python train.py --n_layer=21 --d_model=384 --n_head=6 --n_kv_head=6 --head_dim=64 --d_mlp=1152 --vocab_size=3071 --activation="gelu" --norm="layernorm" --norm_place="pre" --norm_eps=1e-05 --positions="rope" --rope_base=19200.0 --rope_fraction=1.0 --qk_norm=false --attn_scale=0.125 --bias="all" --tie_embeddings=true --parallel_block=false --init="normal" --init_std_qkv=0.031 --init_std_o=0.00478 --init_std_up=0.031 --init_std_down=0.00276 --optimizer="adamw" --lr=0.00117 --lr_mult_qkv=0.7 --beta1=0.9 --beta2=0.98 --lr_head=0.00579 --warmup_steps=462 --schedule="wsd" --decay_fraction=0.886 --decay_shape="linear" --final_lr_fraction=0.0 --batch_tokens=65536 --seq_len=1024 --doc_mask=false --train_tokens=416800000 --steps=6360 --dataset="wikipedia_en"
MLP neurons of a small language model. Each row is named by its layer, matrix (up: input weights) and neuron, and shows model dimensions 192-255. Each number is 128 + 24 x the weight over its row's rms, rounded and kept within 0 to 255.
A block is one neuron, or neurons of one layer that tend to fire together. Before each block is what it responds to, as a language model described it from the Wikipedia text at the highest values.

Responds to: Place-name type words. Fires on the generic type word that ends a proper place or facility name, such as Railway, Avenue, -ville, Hill, Airport, Stadium, County.
L16.up249 [108 158 125 130 134 136 136 137 129 185 139 123 147 144 125 130 158 137 101 132 151 119 166 123 148 144 100 136 131 154 101 120 168 164 136 113 108 128 146 151 124 131 153 138 115  86 167 138  58 123 132 154 118 148 117 144  71 116  89 154 129 102 118 141]

Responds to: Clause-boundary punctuation. Commas, that, periods, or opening parentheses right after a finished clause or noun phrase in prose, as in "learns that", "album,", "long reads (".
L16.up652 [118 143 120 140 148 115 149 105 160 148  87 192 113 126 133 109 114 135 134 111 145 100 150 106 150 148 130 104  80  81 119 150 125 171 157 146 101 151  99 127 100  98 109 164 170  97 136 133 148 176 139 132  95 121 123 136 127 116 170 113 147 144 136 218]

Responds to: Mid-word continuation pieces. Second word-piece inside a word split after a short first piece, in names and common words, e.g. W-ind-ing, di-ag-nosis, Z-ag-reb.
L9.up33 [167  98 148 112 143 120 138 145 134 180 126 167 146 149 115 162 133 162 159 141 141 159 126  97 155 142  97 116 150 109 127 130 139 130 144  85 117 111  76 116 108 167 108 112 139 132 199 141  91 172 105 121 144 113 168 134  95 142 107 124 140 123 129 131]
L9.up281 [110 144 111 181 118 131 120 110 149  86  79 122 134 156 104 130 118 119  86 122  97  89 112 115 146 158 103 145  78 106 129 123 133 108 107 151 142 133 147 122 116 143  95  81  56  97 147 166  98 134 124 121 133 121 121 114 106  83 135 136 161 106  90  94]
L9.up329 [116 135 123 140  96 147 116 125 142 133 127 174 174 126 128 154 137 128 150  94 115  89  94 143 120 145  95 157 109  65  91 160 132 100 114 167 121 150 101 124  83 138 111 107 142 133 115 142  69 135 109 158 129 122 126  76 147  97 130 110 135 141  85 103]
L9.up448 [135 129  82 140  95 147 176 110 138 102  75 127 120 114  73 100 162 152 124 109 122 168 171 128 167 144 160 121 120 135 138 146 122 158 111 125 124 127 141 140 141 123 116 140 159  81 116 153 113 134 129 155 113  97 146 130 139 120 114 125 153 123  85 170]
L9.up555 [140  77 164 140  96 134 118  82 118  89 132 161 119 102 107 164 124 145 182  92 155 160 103 117 142 130 135 111 126  86 123 167 128 143 134 188 157 134 113 138 141 168 119 119 159  91 125 171  85 166  82 134 100 130 131 119 114 114 136 120 140 123  97 115]
L9.up727 [173 119 135 168 107 152 131 119 110 132 129 152 173 114 101 127 102 148 145  71 133 152 140 129 139 145 118 124  88 116 104 149 121 183 131 124 110 112 115 142 121 127  83 158 146 122 180 138  95 105 112 187  93 140 159 153 136 106 118 117 108  90 133 145]
L9.up951 [150 118 141 164 116 145 118 150 124 145 104 133 172 133 109 150 124 149 137 123  67 138 131 136 125 149 159 126 144 121 123 133 127 143 144 173 100 141 123 148 154 141 144 141 137 126 135 106 133 140 120 109 111 147 155 120 146  96  74 106 150 126 102  73]
L9.up1150 [112 116 111 147 119  97 131 136 175 123  95 138  95 131 113 160  92 148 135 142 125  83  88 120 157 131  90 157 143  81 123 119 120 167 135 155 124 161 135 126  69 150 160 150 108  93 121 181 124 155 145 159 116 160 145 150 125 148 146  97 138 106  95 106]

Responds to: Noun-completing suffix pieces. Final word pieces that finish a noun split into several tokens, often abstract, such as controvers-y, reput-ation, territ-ories, opp-osition, usually before of, commas or periods.
L16.up827 [110 117 100 144 119 156 137 110 148 109  99  82 131 108 102 148 138 121 112 144 133 125 142 151 157 148 153 157 127 125 108 128 139 166 103 111 123 144 138 126 131 140 109 123 156 131 142 128  84 176 123 155  90 158 149 165  94 134 143 145 120 185 143 147]

Responds to: Building nouns, palace endings. Words for buildings, mainly the final piece of "palace" (Amalienborg Palace, Crystal Palace) and "building", "penthouse"; weaker on scattered mid-word pieces in names.
L14.up14 [158  97 138  91  99 128 124 139 114 118 128 149 140 126 120 154  71 136 108 153 156 144 110 121 151 121 112 153 105 120  83 133 114 184 107 153 127 134 111 148  83  91 128 145 121 121 127 168 122 137  76 158 143 150 110 128  68 119 152 122 172 130 148 104]
L14.up94 [110 108 134 145 117 109 111 122 162 166  95 123  97 124 145 140 131 129  93 150 126 110 115  99 120 109  98 159 130 121  96 122 180 156 136 155 117 133 120 147 166 104 137 133  82  98 169 129 107 167 133 123  63 126 132 116 105 144 150 135 113 127 101 171]
L14.up277 [169 158 149 147 117 151 130 134 129 137  63 134 113 115  96 154 119 135 122 135 103 125 170  72 114 145 150 137  76 157 156 147 166 127 120 158 126 114 135  96 117 172 129 155 117 115 118 120  80 162  71 105 146 151 141 105 160 113 129 150 146 113 146 115]
L14.up498 [149 133 120 121 117 111  86 123 104 108 121 155 121 132 152 188 119 155 124 114 114 178 123 125 133 160 134 126 152 109 128 125 124 150 181 111 145 111 119 112 122 175 144 109 156 130 111 174 155  96  97 156 130 135 154 132 130 159 114 110 134 109 126 148]
L14.up603 [117 142 160 110 114 136 103 119 138 173 110 178 149 119 111 167 118 132 126  53 152  91 150  72 133 108 105 133 119 104 122 142 144 178 131 125 152 144 114 143 107 128 138 117 147  90 141 159  91 150 115  85 106 155 171  72 130 165 100 140 161 141 106 139]
L14.up864 [108 127 105 112  92 127 162 132 100 147  94 121 137 139 131 160 139 155 155 118 153 140  77 111  97 123 153 135 129 110  87 138 130 147 128 150 135 153 126 160 106 143  59 101 143 136 128 147  94 187 136 137 166 138 144 110 141 159  92 150 100 145 154 154]
L14.up891 [112  97 178 166 121 131  91 131 154 144 115 159 141 155 115 158 121 163 137 111 162 126 155  99  96 118 121 135 145 146 126 144  91 174 126 134 144 121  98 103 125 108 120 129 149 158 157 157  99 135  65 111  79 119 105 139 104 147 138 122  89 146 130 127]
L14.up1078 [101  75 143  94 114 102 109 104 126 184  84 128 138 112 112 160 174 154 128 106 116 156 121  71 127 140  77 103 111 110  94 132 152 118 113 163  86 128 144 140 152 132 106 151 134 149 164 132 105 151 144 119 121 126 154 149 163 145 147 126 165 140  75 161]

Responds to: Definite noun heads. Last token or word-final piece of a common noun, often after "the" and naming an already-mentioned entity, e.g. project, group, network, decision.
L14.up323 [137 132 104 116 135 135 121 132 135 132 116 149 168 161 141 102 157 129 114 139 123 143 114  95 109 128 151 115 106 132 105 114 166 103 133 121  88 129 125 164 136 104 124 117 107 110 143 110  98 121 100  79 117 106 157 131 120 128 115 122  99 120 127 116]
L14.up330 [169  99 102 103 149 141 130  85 132 168 109 152 145 135 120 128 144 141 161 130 101  92 111 124 103 141  87 189 125 121 127 169 130 105 142 136 141 119 126 108 160 145 115 106 132 133 117 203  98 138  58 140 148 129 129  92 127 136 147 193 131 130 135 140]
L14.up554 [110 111 133 132 133 126 106 152 147 137 136 134 164 142  94 176 137 157 125 180 126 124 149 126 151 116  90 173 107 154 128 113  92 119 148 122 167 154 162 149 139 126 106  89 110  78 179 106 110 155 131 120 118  97 129 135  80 125 129 147 126 110 161  99]
L14.up847 [ 79 134 132 152 123  95 152 130 133 109 115 133 159 130 124  92 155 133 136  75  94 122 149 138 131 116  83 148 130 159  90 129 108 102 121 102 133  98 106 140 124 130 124 161 148 122 120 163 149 108 159 154 100 108 126 109 115 144 151 119 125 186 100 153]
L14.up975 [112 144 133 147 135 135 126 129 153 147  89 124 146 114 103 126 170 142 154 146 140 107 128 129  95 127 123 113 165 112 130 139 117 172 136 138 128 133 156 139 131 125 141 168 118 101 145 120  52 195 103 182 134 185 164 133 130 120 145 182 134 136 138 156]
L14.up993 [113 107 117 120 115 108 145 132  99 154  90 120 130 129 136  98 170 133 147 127 111 122 165 109 125 151 132  82 135 133  93 154 136 104 111 100 129 152 111 146 110 140 131 106 119 110 113 156 106 189  92 146 110 117 119 105 160 145 139 119 138 173 134  71]
L14.up1092 [ 88 113 145 142 126 142 149 129 135 145 110 140 135 123 108 158 157 124 156 142 156 134 112  96 153 133 172 144 139 131  96 142 123 123 168 121 131 115 161 185 150  93 129 169 149 115 127 133 149 146  99 180 109 187 105 123 101 113 114 132 107 135 103 128]
L14.up1111 [120 139 129 124 110 147 123 114 132 151 152 117 151 157 110 187 139 158 144 147 138 104 107 106 155 137  76 122  97 128 173 125 137 143 110 125 145 109 138 207 160 109 134 109 122 127 180 151 141 126  75 110 137 124 124 100 106 108 113 135 128 103 127 127]

Responds to: Name-completing final pieces. Final word piece completing a multi-token proper name, usually a person's surname, as the sentence subject before was or a comma: Ayes-ha, Mayn-ard, Sl-ater.
L14.up177 [109 123 121 133 147 122 102 129 125 146 128 103  86 138 127 115 118 157 139 101 151  93 110  90 106 112 127 139 138  88  97 145 135 135 106 135 154 132 148 119 102 119 114 141 117  85 170 138 124 115 110 129 148 115 175 108  99 107  95 115  88 138 110 173]
L14.up210 [114 140 126 178 141 115 170 112 108 161 110 145  80 166 126 131 136 130 153  94 130 143 121  72 126 137 135 135 109 139 135 146  98 138 113 118 101 111 126 169 150 172  97 103  77 127 154 116 124 117 140 109  83 121 159 144 139 151 141 162 156 116 107 160]
L14.up218 [ 73 157  75 137 104 155 138  97 187 113  58 133 149 135 112 122 146 140 142 150 121 102 160 112 116 126 125 117 106 134  87 143 123 148  65 122 131 105 142 103 150 115 115 126 129  94 172 104 120 140 162 124  52 136 135 146  91 135 116 123 113 183 128 176]
L14.up319 [113 137 176 114  99 120 144 148 134 112 109 134 150 147 134  94 140 104 116 158 169 145 156 111 103 136 132 133 149  87 120 130 144 112 105 170 154 125 151 121 122 119 141 164 107 116 150 110 128 135 124 101 120  91 132 152 132 120 116 109 167 153 129 138]
L14.up516 [137 115  98 160 104 112 137 166 122 102 135 146 101 110  83 153 126 122 150 104  86  94 168 122 130 123 133 161 165 109 142 138 114 154 107 158 167 169 140 140 142 171 112 108 156 116 186 168 124 135 126 142 117 175 128 151 128 143 152 127 144 145 126 136]
L14.up616 [140 155  93 160  92 117 139 153 139 143 119 124 130 148 115 130 152 116 122 125 153 115 123 128 142 136  90 141 131 132 113  96 158 161  99 145 131 153 113 156 142 160 148 114 133 138 112 172 103 119 103 121 118 109 133 111 114 114 178 140 122 138 140 169]
L14.up785 [ 99  99 134 124  92 125 127  88 126 130 128 119 112 114 108 125 167 105 140 149 132 153 155 144  84 160 112 133 121 109 103 154 122 127 116 145 134 102  86 109 170 126 103 128 117 117 139 118 135 141 127 100  87 150 170  49 126 115 179 124 139  93 113 118]
L14.up1043 [138 153 124 155 116  99 112 104 124 140 121 196  94 127 132 120 118 149 113 130 129  81 109 130 136 131 107 131 133 144 138 108 154 143 109 107 105 107 146 138 111 129 115 106 123  92 138 126 100 142 152 112 120 106 150 107 130 114 113  96 100 151 112 170]

Responds to: Institutional head nouns. Nouns naming organizations, bodies or places, often word-final pieces after "the", such as council, District, Party, Board, Highway.
L9.up50 [ 96 144 117 187 142 128 180 153 124 141  58 136 152 113 111  92  98 134 118  75 165 137 124 134 131 140 121 132 155 196 158 137 106 168 125 101 121 157 128 102  64 177 161 119 100 140 174 150 118 117 104  81 103 162 161  97 134 147 175 131 133 162  92 131]
L9.up112 [155 147 150 143  94 128 183  88 114  96  59 180 136 140 120 137 125 201 134 108 143 133 122 140 102 130 171 110 100 149 177 159 140 157 152 124 127 127 113 159 144 181  93 145 131  48 152 100 115 147 139 124 134  93 167 139 100 103 117 137 161 157 120 118]
L9.up296 [153 106 152 166 141 120 161  59 127 135  91 128 139 110  94 174  93 132 146  99 170 104 114 109 121 140 124 136 141 109 154 125 132  84  82  91  91 141 142 164 131  88  94 140 115 115 164 135  73 141 154 112 130 133 163 158  96 156 110 146 145 111 109 138]
L9.up304 [100 115 103 111 136 157 112 151 148 147  87 128  94 114 137 131 158 169 141 137 142 153 115 143 120 140 123 160 155 161  90 141 167 133 143 143 105 101 136 156 111 146 112 105 107 132 120 110 115 145 121  94 167 120 148 132 123 148 111 101  94 119  97 120]
L9.up334 [157 176 167 120 108 132 142 125 157 136  80 152 136 159 133 100 134 146  98 148 112 129 139 134 119 153 131 134 124 121 141 134 132 151 105 146  74 114 118 132 146  99 102 131 114  77 135 109 132 143  76  82 189 158 154 114  98 132 176 113 146 175  86 129]
L9.up504 [150 155  88 152 116 153 191 126 102 113  81 132 119 102 126 134 121 167 119 144 144 171 125 105 158 138 134 190 123 106 160 148 136 143  98 110 117 173 138 142 134 131 107 123 121 123 134 130 127 171 121  99 123 110 174 145  74 127 129 121 161 177 115 125]
L9.up945 [123 113 110 170 135 142 177 149 129 169 103 135 126 131 111 119 134 151 112 109 180 136 116  69 130 121  93 145 135  98 110 146 104 129 100  80 122 116 113 161 104 115 130 126 123 115 167 121  96 166  90 122 130 117 152 104  90 112 183 119 116 163 124 106]
L9.up1087 [148 123 112 153 141 122 165 135 125  83 116 149 148 100  81 147 147 134  97 104 124 170 147 126 163 128 130 120 108  97  87 147 111 109 109  85 103 163 161 142 112 120 141 109 134 150 174 108 114 159  60 173 124 132  94 109  92 132 144 127 136 171 157 125]

Responds to: Numeric range dashes. En dashes and hyphens between numbers in years, scores and page ranges, mostly in tables, e.g. 2020–2024, L 85–94, 153–162; weakly the prefix un.
L9.up140 [100 161 134 125 139 171 177 168  73 123  79 136 143 118 129 125 159 170 157 124 146 124  93 141 113 146 160 169 131 156 131 122 157 139 154 103 126 168  69 120 157 127 131 134 111 105 140 118 152 110 111 119 102 107  99 176 117 117 118 148 152  95 138 122]
L9.up258 [ 94 111 124 117 125 134 157 103 146 149 108 127 143 139 168 133 120 202 116 173 164 146 148 112 106 140 101 177 140 147 141 105 107 180 108 157  99 114 113 118 109 149 162 122 108 113 126  93 132 118  93 105 112 125 164 130 108 116 150 141 109 136 144 128]
L9.up669 [154 150 160 149 106 118 127 115 122 150  99 172  93 121 126 155 127 186 117 116 154  83 129 111 147 137 113 122 108 130 125 163 113 107 152 122 130 135 122 157 139 151 124 113 112  79 100 137 115 128 128 116 170 107 204 164 134 168 129  98 170 145 152  97]
L9.up710 [116 140 153 118 129 116 112 149 125 187 109  97 121 148 128  97 120 145 106 135 121 144 148 147 138 132 120 111 135 125 155 135 160 111 149 125 115 134 156 151 156 117 135  97 132  83 110 106 151 141  97 112 113 140 125 123  65 119 121 124 109 146 137 143]
L9.up953 [ 95 110 130 123 142 151 133 132 131 217 122 122 118 123 152 115 149 155 132 122 137 152 124 146 142 155 112 123 114 120 101 131 116 171  82 144 149 149 120 119  95 162 128 132 135 160 139 158 124 118 116 100 116  94 119  98  96 109 132 137 114 151 139 149]
L9.up1005 [149 144 102 154 134 135 168 120 119 113 124 154 130 110 120 111 119 179 111  77 140 114  92 135 117 153 129 156 146 152 151 156 135 166 136 145 128 189 125 170 124 199 105 130 132 114 115 117 115 140 108 154 123 117 101 129 159 110 101 159 125 138 158  91]
L9.up1019 [132 147  88 136 129 130 132 103 118 108  95 163 102 109 130  83 131 140 123 132 127 106 110 100  95 128 108 192 108 174  97 122 147 157 128 156 128 171 112 155 141  81 124 110 119  41  96  96 124 166 126 165 136 110 114 144 157 103 130 150 135 138 116 166]
L9.up1137 [114 150 114 142 156 156 104 146 129 155  76 117 130 136  95  94 125 145 126 156 144 118 125 148  89 143 130 172 118 145 138 133 146 128 122 119 131 132 137 190 135 146 148 107 101 130 119 133 156 147 144 126 159 116 119 123  98 112 151 122 150 131 154 148]

Responds to: Year digit tokens. The 0 after a leading 2 in 21st-century years, e.g. 2|0|08, 2|0|22, in dates and tables; weaker on the space before a year.
L16.up683 [143 151 136 174 116 147 142 100 106 132 125 140 107 157 117 149 144 129 148 126 141 130 133 136 134 120 102  86 111  85  89 143 104  94 117 125  49 142 114 147 120 111 114 122  80  89 172 120  88 138 145 100 130 132 143 155 104 118 142 135 124 156  96 163]

Responds to: Name-completing subword. Final word piece that completes a proper name, often a surname starting a new sentence, such as We-iss, Gerv-ers, H-art, Roosevel-t.
L16.up161 [108 125 112 139 108 123 139 146 190 111  76 154 128 120 129 120 124 123 151 134 160  87 170 126  92 136  81 135  96  97 134 127 116 181 137 118 140 118 128 164 125  73 104 153 121 120 135 136 151 130 147 122  99 119 187 120 100 125 123 143 116 112 116 132]

Responds to: Second digit in years. The 0 right after a leading 2 in four-digit years (2008, 2013, 2021) and in table numbers like 20; weak scattered mid-word pieces.
L14.up112 [130 128 107 113 103 167 167 162 179 133 106 136 132 163 155 143 110 161 140 120 144 153  97 121 120 152 123 119 152 119 143 150 131 167 100 143 133 138 138 191 161 116  68 114 154 146 134 132 133 118 152 129 149  76 146 126 125 108 114 129 141 155 166 133]
L14.up377 [114  95 133 109  91 157 142 124 130 165 125 114 124 128 140 114 164 142 122 136 152 176 124 125 176 134 136 110 140 110 133  72  99 108 118 148 131 165 128 129 135 136 101  97 122 124 173 124 154 131 144  94 138 132 128 164 112 111 118 126 162 120 108 145]
L14.up876 [147 147 136  76 100 158 117 163 141 127 124 133 114 150  48 105 168 172 122 131 118 122 130  93 186 125  92 140 119 165 129 115 102  97 131 162  94 127 155 121 135  92 100 102 105  93 167 116 105 156 146 132 134 160 129  72 120 136 155 103  95 119 118 130]
L14.up877 [133 133 159 129  98 138 149 138 180 121 130 136 132 169 144 140 150 142 115 140 137 172 117 107 126 164 155 152 118 102 131 145 108 135 115 141 126 154 140 140 156 108  82 113 109 126 127 134 139 128  93 112  98 103 144 133 126 126 163 113 167 132  85  95]
L14.up913 [151 107 114 116 121 124 130 152 139 137 122 100 154 134 142 150  93 119 139  89 103  90 164 126 162 134 116 118 118 121 134 137 113 142 131 116 108 167 114 115 126 120 135 122 112 101 110 152 110 126 124 138 125 140 110 191  88 105 128 131 150 168  97 109]
L14.up979 [162  83 155 119 114 146 142  94 174 112 108  99 156 139 125  94 161 165 125 104 127 115 164 125 110 156 118 124  93 121 128 169 142 155 130 108 141 168 100 151  86 142 150  92 106 137 153 119 104 122 160 150 154 145 138 150 125 100 141 130 152 138 103 142]
L14.up1054 [ 66 136 121  85  78 150 139 108 178 144 147 105 139 136 111 132 139 135 150 142 164 146 101 120 114 131 159 123 124 137 126 115 116  93 125 129 123 173 170 159 132 105  76 105 129 139 178 124 120 120 142 118 156  89 132 144 126 175  99 122 118 140 143 134]
L14.up1143 [103  99 127  93 121 164 104 154 130 175 116 138 137 154  88 117 189 141 136  95 181 147 108 136 138 157 112 130 100 116 131 143 141  99 149 156 160 127  87 165  96 144  92 159 153 156 135 128  85 121 112 127 130 101 111 139 145 115 111 135 195 102 134 115]

Responds to: Mid-word name continuations. Word-piece continuations inside split words, mostly personal names in tables and lists, such as Dam-on, Pam-el-a, Som-eth-ing, Misc-ell-aneous.
L9.up55 [118 112 125 173 134 126 126  75 148 119 139 158 114 164 141 142 135  99 121 142 168 159 146 129 103 148 104 123 105 108 103 132 175 123 131 109 131 138 121 137 110 181 156 148  74 132 160 146  77 125  63 123 125 188 129 130 112 141 132 159 161 123 163 151]
L9.up633 [101 137 121 104 127 149 110 125 162 139 103 162 141 159 108  82 131 137 147 140 148  99 128 173 117 145 101 144 108 128 155 139 124 120  94 129  74 146 133 147 130 139 155 127 132  92 136 138 112 134 109 161 107 107 131 143 116 160  98 122  98 149 102  87]
L9.up688 [118 134 142 109 139 135 105  98 141 188 124 141 143  96 116 119 103 105 159 140 157 109 139 131 164 160 133 165 136 122  99 133 122 154 104  67  85 140 122 117 117 151 165  97  83 148 114 121 106 130 133 122 107 165 103 125 147 111  87  98  88 108 146 113]
L9.up812 [ 94 111 161 150 119 120 163 147 144 162 118 164 145 180  87  91 131 117 154 132  99 134 126 110 159 119  90 145  59 144 134 126 144 166 145 121  98 164  82 132 154 121  97 134 132 115  91 120 130 126 102 142  98 138  98 127 125 145 129 118 154 129 116 146]
L9.up876 [130  99 123 121 108 139 113 166 133 199 137 100 167 133 143 101 137 120  86 108 183 104 100 151 125 129 116 128 154 113  87 122 128 148 117 136 141 130 140 161 110 144 109 116  89 170 142 175 112 101 120 129 157 152 126 124 128 124 131  98 143 147 113 112]
L9.up958 [154 113 179 142 121  91 111 115 136 144 126 158 129 114 146 151 176 125  92 108 154 136 113 139 169 141 110 131  94 126 133 139 138 158 148 167 163 143 116 178 168 113 120 131 153 102 154 148 139 122 115 113 117 154 126 153  94 148  91 154 162 136 145  97]
L9.up999 [177 135 100 146 105 157 131  81 150 137 124 144 123 140  81  98 177 127 128 141 114 115 116 130 138 149 133 173 115  96 134 159 166 147  78 141  91 135 123 124 114 118 132 106 128 108 111 156  51 156 140 147 137 123 115  97 104  89 130 155 128 137 114 101]
L9.up1100 [101 114 132 146 153 131 130  95 140 142 120 115 137 154 140 102 153 115  99 142 117 113  95 153 111 140 122 134  88  98 136 132 115 141 152 129  83 130  82 135 205 131 115 131 117 102 114  85 140 111 114 143  95 131 120 114 106 123 134 115 103  87 128 139]

Responds to: Mid-phrase punctuation joints. Hyphens and dashes joining compound words (well-thought-out, power-sharing, two-out), plus commas, semicolons or open parentheses continuing a clause.
L14.up352 [ 99 100 120 117 122 128 142  98 152 143 146 155 118 137 127  77 109 127  97 123 108 108 155 114 134 128 113 150  85 117 100 132 134 154 120 141 142 118 128 135 114 139  84 126 107  78 159 127 102 177 156 105  95 160 112 129 124 131 107 139 123 154 150 163]
L14.up486 [153 132 127 121 136 139 135 132 163 164 106 146 141 143 116  57 116 132 138 137 160 107 102 135  97 149 108 148 153 134 121 150 162 159  91 145  77 143 126 170 129 132  90 156 115 127 129 114  63 154 145 146 126 109 100 125 106  94 132 154 158 124  93  82]
L14.up635 [131 135 132  99 104  94 154 166 137 145 124 135 135 122 126 110 111 139 125  97 117 106 133  97 102 141 125 165  78 156  88 139 122 192 134 105 114 127 113 139 126 154 106 138  87 101 157 123 141 142  62 131  86  95  90 105 104  92 155 151 146 144 134 134]
L14.up639 [116 122 153 138  87 122  93 131 164 170 120 146 154 120 133  96 108 158 177 100 129 101 127 118 135 131  95 139  90 124 160 128 110 167  77  93 136 159 109 128 125 157 131 119 111  92 141 110 108 141 121 142 145 128 152 125  85 130 119 150 147 130 120 119]
L14.up644 [153 111 101 128  82 134 147 133  84 148 114 129 118 127 135  90 127 161 108 150 134  71 119 112 162 134 103 160  98 144  98 128 111 149 108 129  88 183 102 135 146 120 162 171 130 113 133 133 107 123 157 125  85 104  96 102 142 111 141 118 177 160 106 144]
L14.up905 [125 111 105 121 101 126 171 126 124 113 126 135 114 117  98 109 109 155 123 116 158 104 121 132 149 118 144 141 142 185  79 153 122 159 149 130  67 129 129 116 130 131 110 161 126 127 121 144 165 170  99 136  91 137 149 150  78 102  93 134 144 170 101 125]
L14.up1052 [143 104 128 122 138 138 147  93 150 148 120  90 141 138 114 102 119  97 133 105 140 136 124 142 118 140  91 109 125 142  72 147 170 147 140 150 132 140  98 149 126 130 116 188 105 127 170 169  95 118 155 151  88 121 110 109 100 140 127 126 102 139  73 125]
L14.up1127 [134 137 108 117  87 146 112 135 114 162 102 135 153 136 107 124 113 134 115 129  99 102 142  85 124 150  88 140  82 129 137 146  96 105  77 134  99  94 125 132 144 151 137 112 149 112 188 137 118 151 126 103  93  93 113 122  88 116 110 158  96 161  65 131]